{"num_hidden_layers": 15, "hidden_size": 512, "num_attention_heads": 4, "num_key_value_heads": 4, "head_dim": 128, "intermediate_size": 1344, "vocab_size": 16384, "hidden_act": "geglu", "norm": "rmsnorm", "norm_place": "pre", "norm_eps": 1e-05, "positions": "rope", "rope_theta": 10000.0, "rope_fraction": 1.0, "qk_norm": true, "attn_scale": 0.0884, "bias": "none", "tie_word_embeddings": false, "parallel_block": false, "init": "normal", "init_std_qkv": 0.0189, "init_std_o": 0.0, "init_std_up": 0.0189, "init_std_down": 0.0, "optimizer": "adam_variant", "learning_rate": 0.00102, "lr_mult_qkv": 0.5, "beta1": 0.95, "beta2": 0.99, "lr_head": 0.0075, "warmup_steps": 377, "schedule": "cos", "final_lr_fraction": 0.0, "batch_tokens": 131072, "max_seq_len": 2048, "doc_mask": true, "train_tokens": 614300000, "max_steps": 4687, "dataset": "wikipedia_en"}
MLP neurons of a small language model. Each row is named by its layer, matrix (gate and up: input weights) and neuron, and shows model dimensions 0-169. Each number is 128 + 24 x the weight over its row's rms, rounded and kept within 0 to 255. Numbers have three digits each. A neuron's up and down rows have the sign that makes its largest values positive.
A block is one neuron, or neurons of one layer that tend to fire together. After each block is what it responds to, as a language model described it from the Wikipedia text at the highest values.

L10.gate85:157138126143126110155145101113088130140113153117143128138144151105121104089126104176129111107153124118158116188151145130108159116192120120120103146107137120194082107136150119108135107149146167099128098133151148132116101171096078153173120115111124129128112108123131068161109131136099163156105134100136133183120115113129136099118141194162127155104088138118088114137154143103106121110103096142145114108127135138133114122117158123086106141137142106099122127154130136108119140136155132102108146129107102115155139133
L10.up85:154077094137149106164152113111131104085133156103126126139136094082166146141124116135104115101129135129098102173141177127156157115163127140126134160098142133138090114120125122172115109122156127132131107156172139095067068148107129119156135099169149110082120112151117124131119109136116147117136121139087118131135119109129120138139139149123131118120119127119110140130166168123132151097112144136140117083159117149161091124140169117080094136118137109101070116172121104142136144158097161121121133111134101147175106133
L10.gate234:108188155101126090166166165126146127170125132114127120149126129135117126068129104130151127085096129143094124175132117111162148148123135123138154124113095138159170106120153158129129123111136158117126120171107113112145122177161049154102141118162120100158148153122118107144120117112130156121109107106105118092153119123110146140134109136101102124149108111110150126148142155088146151156134084079136103153142154163120140129125089170120145128108104083139134137137094123130127134132140157111119138123113060114119143141
L10.up234:177133136159135077142157102160165113144140132172099119156120145110155145124115109142167099135125145120113128138107150128115146083162145110150125146108116135122158099130142109164141170123140119131093121057107089091126103148120146156114097150154098135126063132088134146135108118089120131124092111124136107125129131138089121128168152163123139185166121140127084110084170122096137110094139135113121113106147138090161131194145125126125128103159149133125150140187100142149126164168131155143102121127130124156144144143
L10.gate305:144159149115126141125152114130165148114134129125161146174150122105163133089123116181149134093164112165132148133135115130154113117124127125167157116106102120105121172156106128134120164107113110105093112139129146108167129169116139155102116122090091121123130145101127163130124103157112113192120137125169143115147122170145154131162113170142125114154087161166100074107134130110157133138133123144115139106112096139160111119122117112084115111123137109136082128165153131154138095123116083142103135103150165140088147182
L10.up305:146118123085134094117130126151126116139086114109114111154080174132125094098118153063115158148076120119106154103142140156122113093118141114149105130146112185158075110123105119128144169128115128133125161151174140104127130124136100077150125112141150134107097158147149088159158120140126175151160112127124145111144094130103156157100135171161116159132092142143103151131109113124122134114180106154139094122084133121154121118171121115140137149128062133080107161112136117145143126133110114103093097133080144127156115153
L10.gate442:121164118130116142128138130126154126096143106101108105074099148130155096139114143149189132136147159144105146155096148074131090114121136122171126157141177168129126136103146115094092178139120138096132117116148134084151132122107118080120100103132118139102139141121119133110103135091103142119171107144166147105158147107106110103143060107101168130128090130150168158160091137086135127072145147127151127117110084123145093111098149081126131121156100143121127053147121153116124116133137163151095105146138099125152112196
L10.up442:144150114144144128138158181095118133152172126114098069148193122131121112121154147112141082137108140117108124150147080116133132126118124119116093142138114127120157126145095137087156100114114095131096137115133138101153125098131097096130148150148151110134158147106128123133106112091141080123134161142143124181098094109142129098097140166144156128170123114131105171159093151112178147098138137120139123135140093122151107094112093091092117121108136106169108126148132155123115103110121118128148137144104114127130118095
L10.gate697:130132185162142140117121095146129132140134131130050140102149126136141144135095151178120122136137078129129150102136131119101090136116118114170093140113126128149117148136140107122126111146139122097150096094151135154141099164133116151149159094103092143090111118114089079133131114200133156133118119137104110110143154110156107153105116148108151181131169152128126142123130132100156143130121123062105105119110062122129130118110067113151115131091114140078150115111112129142141135120122117180132131143106142125144136101
L10.up697:128151139125112123171125105146132137133114144134109122165170153089146091148136144149138105097134100126160128145137096168107139102139150116125091131153116087107104101109164148152090135129133095141130098088156102131163092137130111102144114088153087102084112107099132125129118092105104118131129117113089117161098140141111152137149167182174141133138119116116103106123135114117173120139154056128117106097156146128123101121136093082136121104127099122093134143164136153136117118166127119128142102138147092117139105110
L10.gate768:148147151122135110141135170164138147117165175135142136179127111141110137093148120161111128088126109089139138117098206140141129059140146136094096139114138135156133122136135127106119081127145136169140103114124178085098132142189138139110102124115097083123111153118127162152153129145122116143093159115135110099181148110145134118159141157141123110154149135106170180121140146056114128124071084115154123127124098171117130157151156119107165120122121135116124144094078092148107129107101106163084132135145118148102141132
L10.up768:116115153130105137190154124170157152114116165124113127136125088115123131161124130129146093125155119127121148147101202154125130102145142126104068147061147186124133157140118120115145111099100119137134096161127152096124129152140113110101125146120081098170136104149093124192099129123097170155132147157137080104149119148077111116119133150129134125165147121140121110135142134102118129099091121145130138131119111124120126112156135134119126069141111149142099133127098175180110128157124092113105128141080154165145125146
L10.gate1167:092155117160108136121126169147120104176118153199110152120147138167105093087155136166142193133120123173120125147099132100119115136126140128116131113110162128143139141120132103118108137120136121148181108118090159128122137127170114094139069173165126142089134103142166141128131114159141130112108112111115127106092146116120115134113089147111127127126096152135197121118149135086122166161141109107125143126099106140106133138129130135120141144100107149146135178148139147159145111173120129103144120146137085132113165121
L10.up1167:113119132139114133132111178115134127113166114087126094119097138136124139121096137142101143136142134129169104127132107106123141098126112110117132133123083132152112137110122137122112119168158150115115141141089141130140114182153090087157113115114158122123108129101109095105110099107123125124127089116149126130148153112133143134120194143173138120131148159103145081150146121136107152137164143119108142131110093143131127122107168128139132115122106112160099127131112130133136144127127190136112123118097097115145109121
L10.gate1182:084150137127100156140152167108155129147170145142089110186141125111127137125100143140150103123137130147131150167114090115125128153131097155128088132127115133150123079122124111106129082111171125098156136128103109114135125146153094095133113102179134135117155117095121143133101101125138175119166170138099123114150151096112139148120096154087122137163126147150129150152098123135159154097163183084117083156096100136154081125148129106122157119092154134139088110131106134098164143124162141119120113162131105132120158144
L10.up1182:158186185097105109105129118101144138159145135128109146144115109136144074120096129151096116138093091140121119125120143157090146110122143141154117134098104125161139101189119143132126100104151163151149121154114167128132131155128114142162111191152153162126125083159139125117133111095108121096106128093119076126140117090139125102149145161112148121145126132129103126124135176109153165122137120112087145110123123122120118122143103124102113138127135091139114106141118134093155144117125109095107137106127131105117148145
Verb-phrase slot before particle

L8.gate232:150100136134119122140142138135097090171101135102138139106143074162089121104116122093127080107129167103129167146141187160109106131117160141101097160126144176129114120114116116132107138161115152099129100112129171126147088147130127148116113137102088110128153141110130160182130104140126132153141152092157125080111122104140108138134126110104148130081128122120095110144141124127118121169109155116120123103136146148124119146150125131055147171140092112121089161112109062147126139102148080145121150117143116144111155156
L8.up232:108168083135136131136165120144127131140096118133117106091118115144144133139127114126116092080142089127110130150155148104132143159115105164154153115153136130081119123103171074080146112122150141112095165140118104124148104108157119143145108196136107134124148141107118145176098137095133100115115121092099109100100120152160165084128090139097122093103134083140088153128103104088130106097127139095168148156136149171092176144145135160116147152128110141144152110138126127136107101148106132129116113133125161163156159170
L8.gate331:123158155124110100114149099155124132141095147134094107127088128110142128153156144121118098124143112173177155123108092126121164118110138128147127148156153121156091100164117081173123138135086167102110131077149154115124170124185127133087128091140164133153164112162111120161112088149125135171169131127147095170154109142146138130091115131111168158117145090133134147110139079144105137086139138127181112130126100127096152101130123133070130113141165119181127166107120137095167129110153182132125150162150124146157119105
L8.up331:135128097098104184136128100142134160114129115145128055163109104115136152112118127152080147123142105153137110122160192109109115080164104119152155119141160146164095112162123117114131139145141125121141128131074117174106117105152099171125131104148151128138145141165129086073152119121145129101158151123123145117180178062154100181146160134077146133122126099147146181108114156147162136142133103131110132140156113105152124174136137126124115101163099103064089132102165137105111132128155125140141099171155102150154099133
L8.gate478:145114092103156154106141134127106139132144128126112136103123065141102118151165134134138117138132167106128137084117138109096123119169158163179074141119139149114153142126144098111142165168101161095139113110119119149162192107085093089146145168133113119122099124100137133142187164098136105112143123117097148074169143104120144147123120130125162094146132115104103111167136128092146086196117097082142113142126068148127136157078117163093161163152039118107157142118123108134142115134118143118123138143110145133155118131
L8.up478:137168087110108145132132128128130137121128129114138139140132183134186103121145096150115119134165097090135153209138130126143132078107111166186127109092146110069143090095139098115132131142124111122133173102126111143099158129121147143132159103139122132114094072144122146102162099157109085134137164113109127163139147130125149126117116091145151148131144102077135156109093114125104100159128130119141108128096139131095156185129151121110150121144104094141138140105120123108183139104116117147176110078158148156130123149
L8.gate675:146121145156133127145109119182158107137066194137125097117133123167107065103121117107127105122141089130106146123142146132141114111115146099130120126136132164127145110125132132128110127155127123110131129134092145100115146104152092130094174148133101111079133146145129170152154106139114140127128131138131113142116145158129147113139146095113167124087095154164142160153126198116112144137146133141116125114095068130120115175098105167110119093115182158131100145099106123112123132147145073148084140145127138098108112127
L8.up675:091108158113071112151099099184111120139138096138129103138096129126133079132137115192115115165137141115177130176128142131170133121141165152127127132136118098116151101135102101113147139135172131116168133083083136113133139130150150119088172153089149112107124130138150155124111134170120150154136117122135150171120194137121144139167113118151107123103091134086198110115149119128077112092132131123106146164110094099108098096063104164158081088124132144130132140139156089119143111142097149131100122154095111110147124161
L8.gate690:141141129119128140121085106160154116149104117120157108103136120143116092113102130167117115089149117074147153096118164122170058163127117126113122127159132182127178127157097155116116132125141138135177128093133144159153140115179144118117153123069103125099155107144105128139132143138117108173105105152121119120138154112167102075130127114063197114134096141126128143130085145129102127115113098164138125131146108135124154106114117166089156137190132154116142153130092133127094139159117127149148129137146151140138132139
L8.up690:183133117138119129149129148119115081161124134114142125094129138086126158143137140110148133138132108095086130106162170111128115143171131107094114126159148129158116116122133159136116138143169170123133168114142128095110142089142141139093134127132112166093133128123147111142086116067127155140098177119135106154149153125116134126133142112142147109152087105160137164149105163136110127095161105146131135110128047091114119125100139148088191138141158155088172093155076133154156135095121117135137114139127109128121094094
L8.gate1165:128108130109105117143163171145109116121114124148086106113090155140170120116112137118135103137141099117101148108146106157115132114125074116133103115174126135128133158129133105079118107145124159099104081152110123108096180144135136059111181079164111121137113110125153144099166129112150111159131088145122094160088145090157123103128133156111180113058151069128127085159115173114137135146099102074127112115128113138192158097072099127106126150120149150109131132102095122090161136149102138130113122160135126128119109148
L8.up1165:106097124152072162105089098083124161107183166118069097132144163152154142139124121146085164090117143129116147144181158122143136124145084114139140109119080122095152137131109124182114109097121117131163110097097107153121110143159132134145118124166112084067108111100095128119173140109094125128138126110136131108119139135151138151146133127142158128103125160126123135146141193135116160163136156097144104106134136123150139125071125140131141102111158161146152115134106132119162125116085118125081120137123124102110119197
L8.gate1311:100100101134113108118153137142145140105144144141094135111118109124144110138113120109160082104176140103135138156135151150150138130096108173156150134145112154135120141137142108125142126149110147106161113146067167093150136137170115159095108120104094102130125134129199156150141122155134131106149089102155090139183171118165121096131135154110122133102146120141098104109117155115119106132106058162132086096159178149108134146143115134065147104086136124126115144132138127143134117130131100102087125132166104104095125156
L8.up1311:159102162155126049128100125094105156139133116116109095122159144128176170086122123099124114137136124148117144134153154147126089144140114089125148167120135104123155133121116119104147147167146133147119140146129106080127103130120136124150152119099120137115128108166144096178153175151132140151118125136102105150076093176126124072138121101119150147120152186157148159145116119096121143130115130158161145111114089141144148126133101127145164096105177138159118123098143137084135144152136113101105120129101139139139102092
L8.gate1327:145139100072139104153117164154144124135129174196126135102094106118130123126097063113132129145124124156125118089106143120126091138134078112120106142151135144184145149104116118107104133136120122086117164111123124117126114103109122143150159142147132109145081102110120111116132127113138131164112120177092138090119101138144104098095130139097182139133168131101163110134119191123119143179108117122145111121126124148129144118148109120052135138162168129128114128109146125146130122075172118152178143085161133138116127132
L8.up1327:128119118134093154098150157111122119135124125140140162105172139117150117120131108133143186134108123108105123108169159161139124100153110117144095172095132117110119144136119124123097165156120152180106120157113161139129100144119127147128132169151137107094101103139107116101138132078124094141088098167095116067144137085104096114146146183116125118114140085106151143147137161154123119140145150140131126145141124156108126105157153119127099119165118088096126135080150124109080128101097158128163124128224086181154152130
Abbreviation-internal periods

L6.gate1156:132144160137168123109131176125100158128144125118108157131143119155096105109134123078136118119127127091094139153104148074130111100129162169138110177131115142139120109179093130117168099152136134099121176139120123119152175152149109130121108165141108113134143132137135141112123145115152123134144115124144121117095128169112117169138124123109069125154138165106141111141135178122147165140127132191141134125096101112131126145155127115132132150113131120136140090155143146162132145097105136101128113098133103120123184090
L6.up1156:142113147140120104127127133099144086167131102069178115107140099147112147115136183137164126113172152140123133143141159135113165139164112118129160128137152163192173150086167124128122126128166159120151128163158141123138159141137103112134108147117144154134161124089165097126112099158113130117125103154155162117104165091112150101122111144142112112122139108202146133122114098112121159130132125075137123157177109162147117109127103123126142102112137141149111131135120133159162105132139136141113168124121121112084123146
Acquisition and action verbs

L8.gate103:114126154158116116108122111140156142139134110168127132110167097142126157112084121146123122097117108175134142131151140139141077128149110131144141136114113135176115139134176102109136051167146120138128103117179179113171167132171108098184115151102109132127180127132133140121094126110121132171137111142150111124110107140131130151153129132156114120106133121121127123172109120110147156103101102130126133167118150131140128103108103154156133093141174124143110137171132130127108104156099114148125150134139129089118133162
L8.up103:153107135118135123132093132093153139143138144147119157139151109144151075174199096095120153134124127130105111140188103090133134163122107106119131120129089116092106160135136136145134076117134098152100146131145170094105138126145132097137126168139120134133152153055165047135104133163127092117115167139100148124143126080161139066113132099159137105087131131166127140138151139127146151119109167076109139170105129129123126126121129148110077123151117081107089107123136114116169158122104139182120172138123155090127169133
L8.gate225:110150149083097104113132147128154128134081153116128131082154091168095117114145092179150092118168121155143129096137137075122142088157156139133152139121189130166154110145156124118146102154163171138130103113110129134091144134123121083129118121147097123132131161141074110162132119135156089102166101126152111132115149115128138155130136116104153171151108146132150125138120109099116130147157108115106068155157143144168138174090106106151138145116149064155123149101126118117158137131142117118152151129162137144090131159
L8.up225:104132137149143137133146130145117119156148123138153100140131136123168129124122128143140163120134133118158083126121155080108112140147118141110094089081121161113158137124133131116140123148101138091126163112108145072136080161134130043112115164156169101163127144134120105112121126106113137140123097108139056140090128158091106125148148092115154098093106174157150153161131138123160104118114117135145147155134193104188085097147151132168111111149116117159141123123163154121121161119106107110148144095145156126118128112
L8.gate695:101181135115125126172165142093148104148127122162130143129135148127149112154129127159133131137122120138147113187130140073120113164159130113138121132098114135161124159127122171145164133166152097110125175142094087127072164097108119116132102108143162069136170135108154098080111144127083158151120124080122122082103123142127114149152110118138134166103115123121112119186153123094134165146129110134125142146127116167127108116106125140147122088144156112134138083099143143117136121157138116147151134131137121125172166128
L8.up695:131136161161110084159116139102164128147089112158097091132157168140114130111109121137145133109150140132130143104079152146119146180098110146087137134092133124139153119142102086105150129120155115082143128131119131142118116127147141100124119174134138167100076166127116104106155127120164165126169151133135108119171136120135133130081123167135133141158132118122117165093150124129141141138122099127120095124106118115152124120122136164170140150122112144116136165147157082077134126109130147055152127139143099140065133143
L8.gate834:097120119055155095170188107122177146135089141156130111126156105151088124090154128130160130108111111097186136117136126064117103103148152126115131105112129119151130140105128136124134120152100140122112152116107145100114164107118153131136097153145086124147144165147128126137139157132124137134107093131124109145096118145103147111170068149134109139129103150168100128157113145151151175143149119195159159145084128126155140102096146086145150104170172148137140132154133146145151131132128103150148128099129136093102148121
L8.up834:098162131131099141169134130103125141142152098152140129082133105115131132145107159104122105129130085140128096097074137117100084148074132130175156149127106093128129097085108106110095137116131152150172137126099126134144149159171147123113126129111180176118124109105130133161099093103154143115131105128086140150133121128143145125111128140127140155094106115107135180129145099135117171128120170103163124179163102140127118120106098110078133101121102120125137094118151143133102166135177172160157152090127136135124131134
L8.gate961:140164123099141086125145132160108083154079111150131110129114128139108140134149113124140119132148133141133147125139142125155103171144116093130139113157133059206121111094143145108134056152084118110071115098112126119122157107111121099111124129158137130095107152143141108121158146127101147116117123146135077136097114081133143101170073127133114101124133154137117118135123118092162153111156110147146131136137138145159140118116130150156101125159142140170130140159112108145081117134133123189121187157125156089083130128
L8.up961:096111098125140068099117121120159101118142092156116114137124104123127114133133119080115128093142123130111103103173158095162109160138135101161119125142094104120115109105117155096177096122138100128058120122134170110113156097127108104109128125150149115150115143147124085080118157132124165122108122140103098114110119139084136137157078162111092101138135122095117141136131114111160129072076138114164169166120142089165146125134138170149080098109104114154092142121117091166123149114100095164124147114169155089088117152
L8.gate1081:161128151157146101133152103143144136100111133129124108139148086158108138127147123136168078158134127160134100120126152067106149128115074134152155158104103149123082132133144083108154143141175129131135135120166126160166159139105096083115090169157080146093142131115172097110123089113130134116158112152102106098080133123122117113106142126123101130154087151125107130157108141108149176124139095130134121140140146142167129120107110132126152131112113112132148141156139105121155119143111126104176115112147112138100149180
L8.up1081:145122110159158158118125146111129134107143120179140136115125128112097163122182104095144119166138094135148120122143125102134141132101110154165150137111155127106114134124088106089155135112131098127136116125123114088135128125165097112103132174150131123111144162134144099141133105109172105126129125066089145107133162116151127101122104107102152138133040169100132119142093131077157125129127101141139110121121143110142146132124097139119134099103126084139146124147136116145151156116119132097147122101125126120082135152
L8.gate1196:118157144134102103092143167172126121128122125147118096105136099098125119104110124158170154139170088112141090140132126123131099137143170170142136165135180117107148121148134141115143089141117101144153115133134145117127164134144096099133121151147126133107148110120144128145124152121103131145146137104128082113159164133194109162136142141182125132103143131119141129157162130136140150092080112120123146164148145145146147130082140112123114128142128156132128180142134150119132109174106096130135133139123085109100136095
L8.up1196:161157120105121162140157140118176104109167132153093139122128156127111102168103115116126161179134155133143146114107139097140154171147154116152107113117103116129092167120079094128101114115152107171128140117152166140142155101121145098155111138178116120111158122146128141124146173133135096170140115155169160117140118124151158088118115164148138105164102121104111121105094111152131160124145122115144183144103159087152083131140135137154158117101143074140194086149148095095128156108106149146167137119185140128121125136
L8.gate1310:164134157119130060127155112105153147103114127129118160093170103172078090101146159124141112112163176135087141160114153099143117124140143127133135133125139128168119147115104136120128127158132129106125104135159140130154131106140111141138096134118120122113128145085137153131090105127077198088153153106122168083163142134161137144149115120163122140140104142157093127120121148129140144134116114123082125137095132176137099111133136128092137107132142087134078099129148127130130132094143153137076152108132143108117176130
L8.up1310:134104116109152111149147107130138134157118120123109122145128149158084133109080154111122151098097110138159121116108070129137158115150110134136094150094128140118164090113113152126141160140166100127122145100140110094126112128102124106136098129182162137104137130117139128098110120135146105106152142148103160120095105153147146066146127101117125163153131152144095128120087118100144160098105150113116111148123134111135087126131107117091108124132136078165119140156124148137135165112155161142130131132125138171131128128
Verb completions after infinitives or modals

L10.gate102:113142150087101112106086119143133142114090173134162123136106136141134139127117103114112095134110142150153173174166133158184141171106154121156133103153147171138085132124121113123126099146132128155092098153146124131113122155117127079105143115170099134149114079149119140106169086124139126137087086110159126137126149168129162137136084152102126123098124094142155104131144121102091186108124144133133093111103133119081183159124099142108149083105143129157116115140135168139084123152146124131098139145110108117143123164
L10.up102:195177127123103119174137132130104087165155102138160120114138139106157157133139107154158108121177140141135198135140125131109099141133180138141125146124179176136193152117116085133121132170085134144140109132126141112141093101080128145147135109117109145166183157121159117135094080139103146117166138129126107083139113130128146144147105155101108125083152132115121103124154141120123131085118107098121113135137133082113130126082115136120171091153138149152143152102129075136114125122093142153126144147117126125135139145
L10.gate591:123103145106123144113132178159103093096096137121139133178104167105138084117138102104101122131101136134143164176130077115162095159131149172120118112088134160151128098173130135141099128177107127128115159123155135094138147091136175154123132109126117130122154142153114099127125094115145168161099059130133169130094143156150138131150132133064112150122143154144157142148114122125159196146128144113107082132114166130164121145166130153110150072105134116158105099140127109134104121116170112134098172148160106097142166157
L10.up591:165121084175141083112154140126144074122145121059140129168110113077125170135140151078116113086160147172145164112112155133108085102155144132141109117155162135134134103150103098113103117190089141144134122116121158150111120115133134159123159107143113135108104100162180091103147115130099108143081113153117139156154142151105163158140127172126107106114141146104133133143111150096084136114161082085120123139120111116143112140128137180156164139131164125148150139058058148099122137085143111129126161157095088148134109134
L10.gate702:142141106110094098156137165139117127136109156142131126127127130086185106117124139132165096082126153150137106129140138129150140127161109146156154158145123125147143076103094105136110107172106130101097090125102169132110117100140126115113133100127137113131097139136136090137150097163143147149107148099110097142157192094143110139147123124135167130110152125171096140109150115146120119154104118141122118162156103167128123131088135175105131092127142124134104141136121106130145074129137146151117148116145113090106131119
L10.up702:118171125136089121106135139093163143134082125141120085112116158101152145118150137137129122096098120122161139087126180131115098144125142125145120138161142139132141176126122117127129130152134144131127133156139194133088174153137121114120152138096128140129122084158120082121162115179124093121136155132181134126109131123123149157114124128118125169110135175153139125189111121141153127140126099124124100146167103164147114130101101143139136068141129142118133162135129117136149125134107144159121124123140100094160147079
L10.gate752:137145132149136134146076142112136085129118177131144079140163109096190092113151138125094115141135141153119157127125132133168078099120118135105111086093129116141111119157120154134141102169087118087161101100183124134095110125102140125077098132151127101147121062135137112156118125118117137126165129177136155171101123107137130144114104098083111168109101142122147111129126147130121130181135118124157084127160115129141081117122131121113122130143162070159160158105130083130133102095135163116112093118179121143116117137
L10.up752:123156144122179097128165131122092108143132147130147138122115132144171136097077118135114121135052122163125118143117166130120127081132140163142113118082128136163102119126130138122133125137108161104073123086151153135110142127073158102144157191112135096137126144128132149124138128141152086088147118101080125112113112138142142161106141136158114126109165113126169119180104051121109123141143173104130147164094103119139106127100117133152115123122133130133106152131119133109099128146157104114093157097120080140081115124
L10.gate912:152112137108134100137101130113122146151146127114105126056120078116109158132111075104100101136100110133107165086146143119094159148135098155106112121156155149145169119111109129116104136179119156134119141113133148093115139119136126108127150134180127086118133108116133146155164124140143102147135132106137157167169154083114098158083106149101098137145141128158132104130117114117121149181089099114137062076133124095166113139113147125114116145141146172109117142119146121108157132120147135148117149137164103136112101129
L10.up912:139140123118106089159119081132120154121159132079153182157131104129097117156160158102071135109094135123103120112167137136156138136125118137133172043134155122191158091186101081109125157155135080127149144149105134130091119119122126161146105191097125148134135138147086150140119123136170141138107136088140093151124127095155097170099103112131123129139137125125134104135117106145111129133109112132106147094121134098114102184148134120096153138147116106102162129074085127117143135087149080174138100155132135117139121110
L10.gate1084:101128088118143093136144169106122112117146139121134127093146101132100140122153105102122084122150119101152135146136158103152113158107131169125141090134122129092140100122160099081158123148081113109141127121100094143114154134093126159120136082154097162113114104142155115156124130204147126152115105098157133109115106140157130103121081114085166127149098122106089161152103127101100125133109138139100110152138103118075147157135094127150130124149147122150128154134154126083146196088134128117141111124097126117109129153
L10.up1084:119149090126083110159096126088088126128110102101099125120164124152161154092121133166159114115111133137122121065133152131139158128085119101133062117179105101111150129122128096106171110109145162146167147095121110118137161122100141084126129080121144120130158090173159111110155123134114117161106114139124108113109125098124159110141122162055155140089129095121096109153124130143159137134113153128139155138143111136100133150074117074134121136135179131160128124145141116118158140151127156125110111159132126110122115140
L10.gate1107:119136099158154103172089166096131172111097153115159102129131127111117120124146136142135103119131143130151117149163143137135079132124150094143099157131117120119137157122142136108130135122117134114145146127117132098145132102141118132123164088107138110093119142109152131068116182097142102150117094142116104139104129124118152086148161120100116147122131131183162145107096123101125173119054133099155086155137112120145151136126107105140132112140151093178141102164154116145118162163131117137141159118146134133193091127
L10.up1107:126140121098141147152117100121148119138129126126101132110141132127181134136152144160124140081117124136120122110139157141169097122106169143114168098094139189125132087130097138119122143116107184112117101147162133144066152129123156098164151122108170106140112107107104108127130113143169073134126114117146114110159141103130111125176155167111077099094117153139139108140149162124156123130169099145165128174099143127102100145107125096128155085127175106115100134116133114086106136137092132148103111147111122142121127113
L10.gate1240:122129164128102111142155069130106095137062142125124148096149119091125123078107155137115092116120118182109165098145136099129114134109157146122127119127134148103108111113120113117109150127115133118117116147112147099151159129133143151110136096162134131100142119138122138110151104102159127185158119076115127149113157139133148166116096116098134155068152085120119144122109106125105124178142156143124103116146097169104143140063104106130145159157144086149114150145130146124133179158128111127131168155134124125078165153
L10.up1240:125167124115102155102128129153108109156109092128134124166117165133145144092117136131147148141124135152122117095110126068127151110118085141128162161090102112132126123135157125136125075110125131087091154156121175132112120133146146168138124155134107148121152123141143113090155140147142109124098144113101132159136120112145151128121098141102157148133130122118155166132175143143110152147124068133143114087099144138103182115112129161121140127088158154149063143064163136126151111113162150099113097170186150157093145150
U.S. abbreviation period

L6.gate560:158141136129104135177138150169129114111113104103091141147119142147119126122138095108141118114150086175115091118139143071098162152140124105103118108112130097108155159125121120069136094161131159168142149166115143135134105129096109140138117106142128097113143155131146159100134117094160110123121081091117106126112121139113111149131137140145094136097122118097114125127156111148093159136067109132122112083188129091086155160127095156118161161129183100121143130164154127114106151110168135111148135131133107161143132155
L6.up560:114125108156141087145140125144121125129116107131071100105099143130174153128132109108143108137128121139154130114145148089133151123160079124178162126159124144126144141142139108112127102159138170139121108136117110177126122095091109137141130154138107150076148111144104147127148125110137106085151133140108104121108133166133111067111105125144121149087136088151134125115143134138077156111145117178145118187162093071112133129113130150073143081081152142129120139117123110131107140128104167141167135100111156147136152127
Period after single capital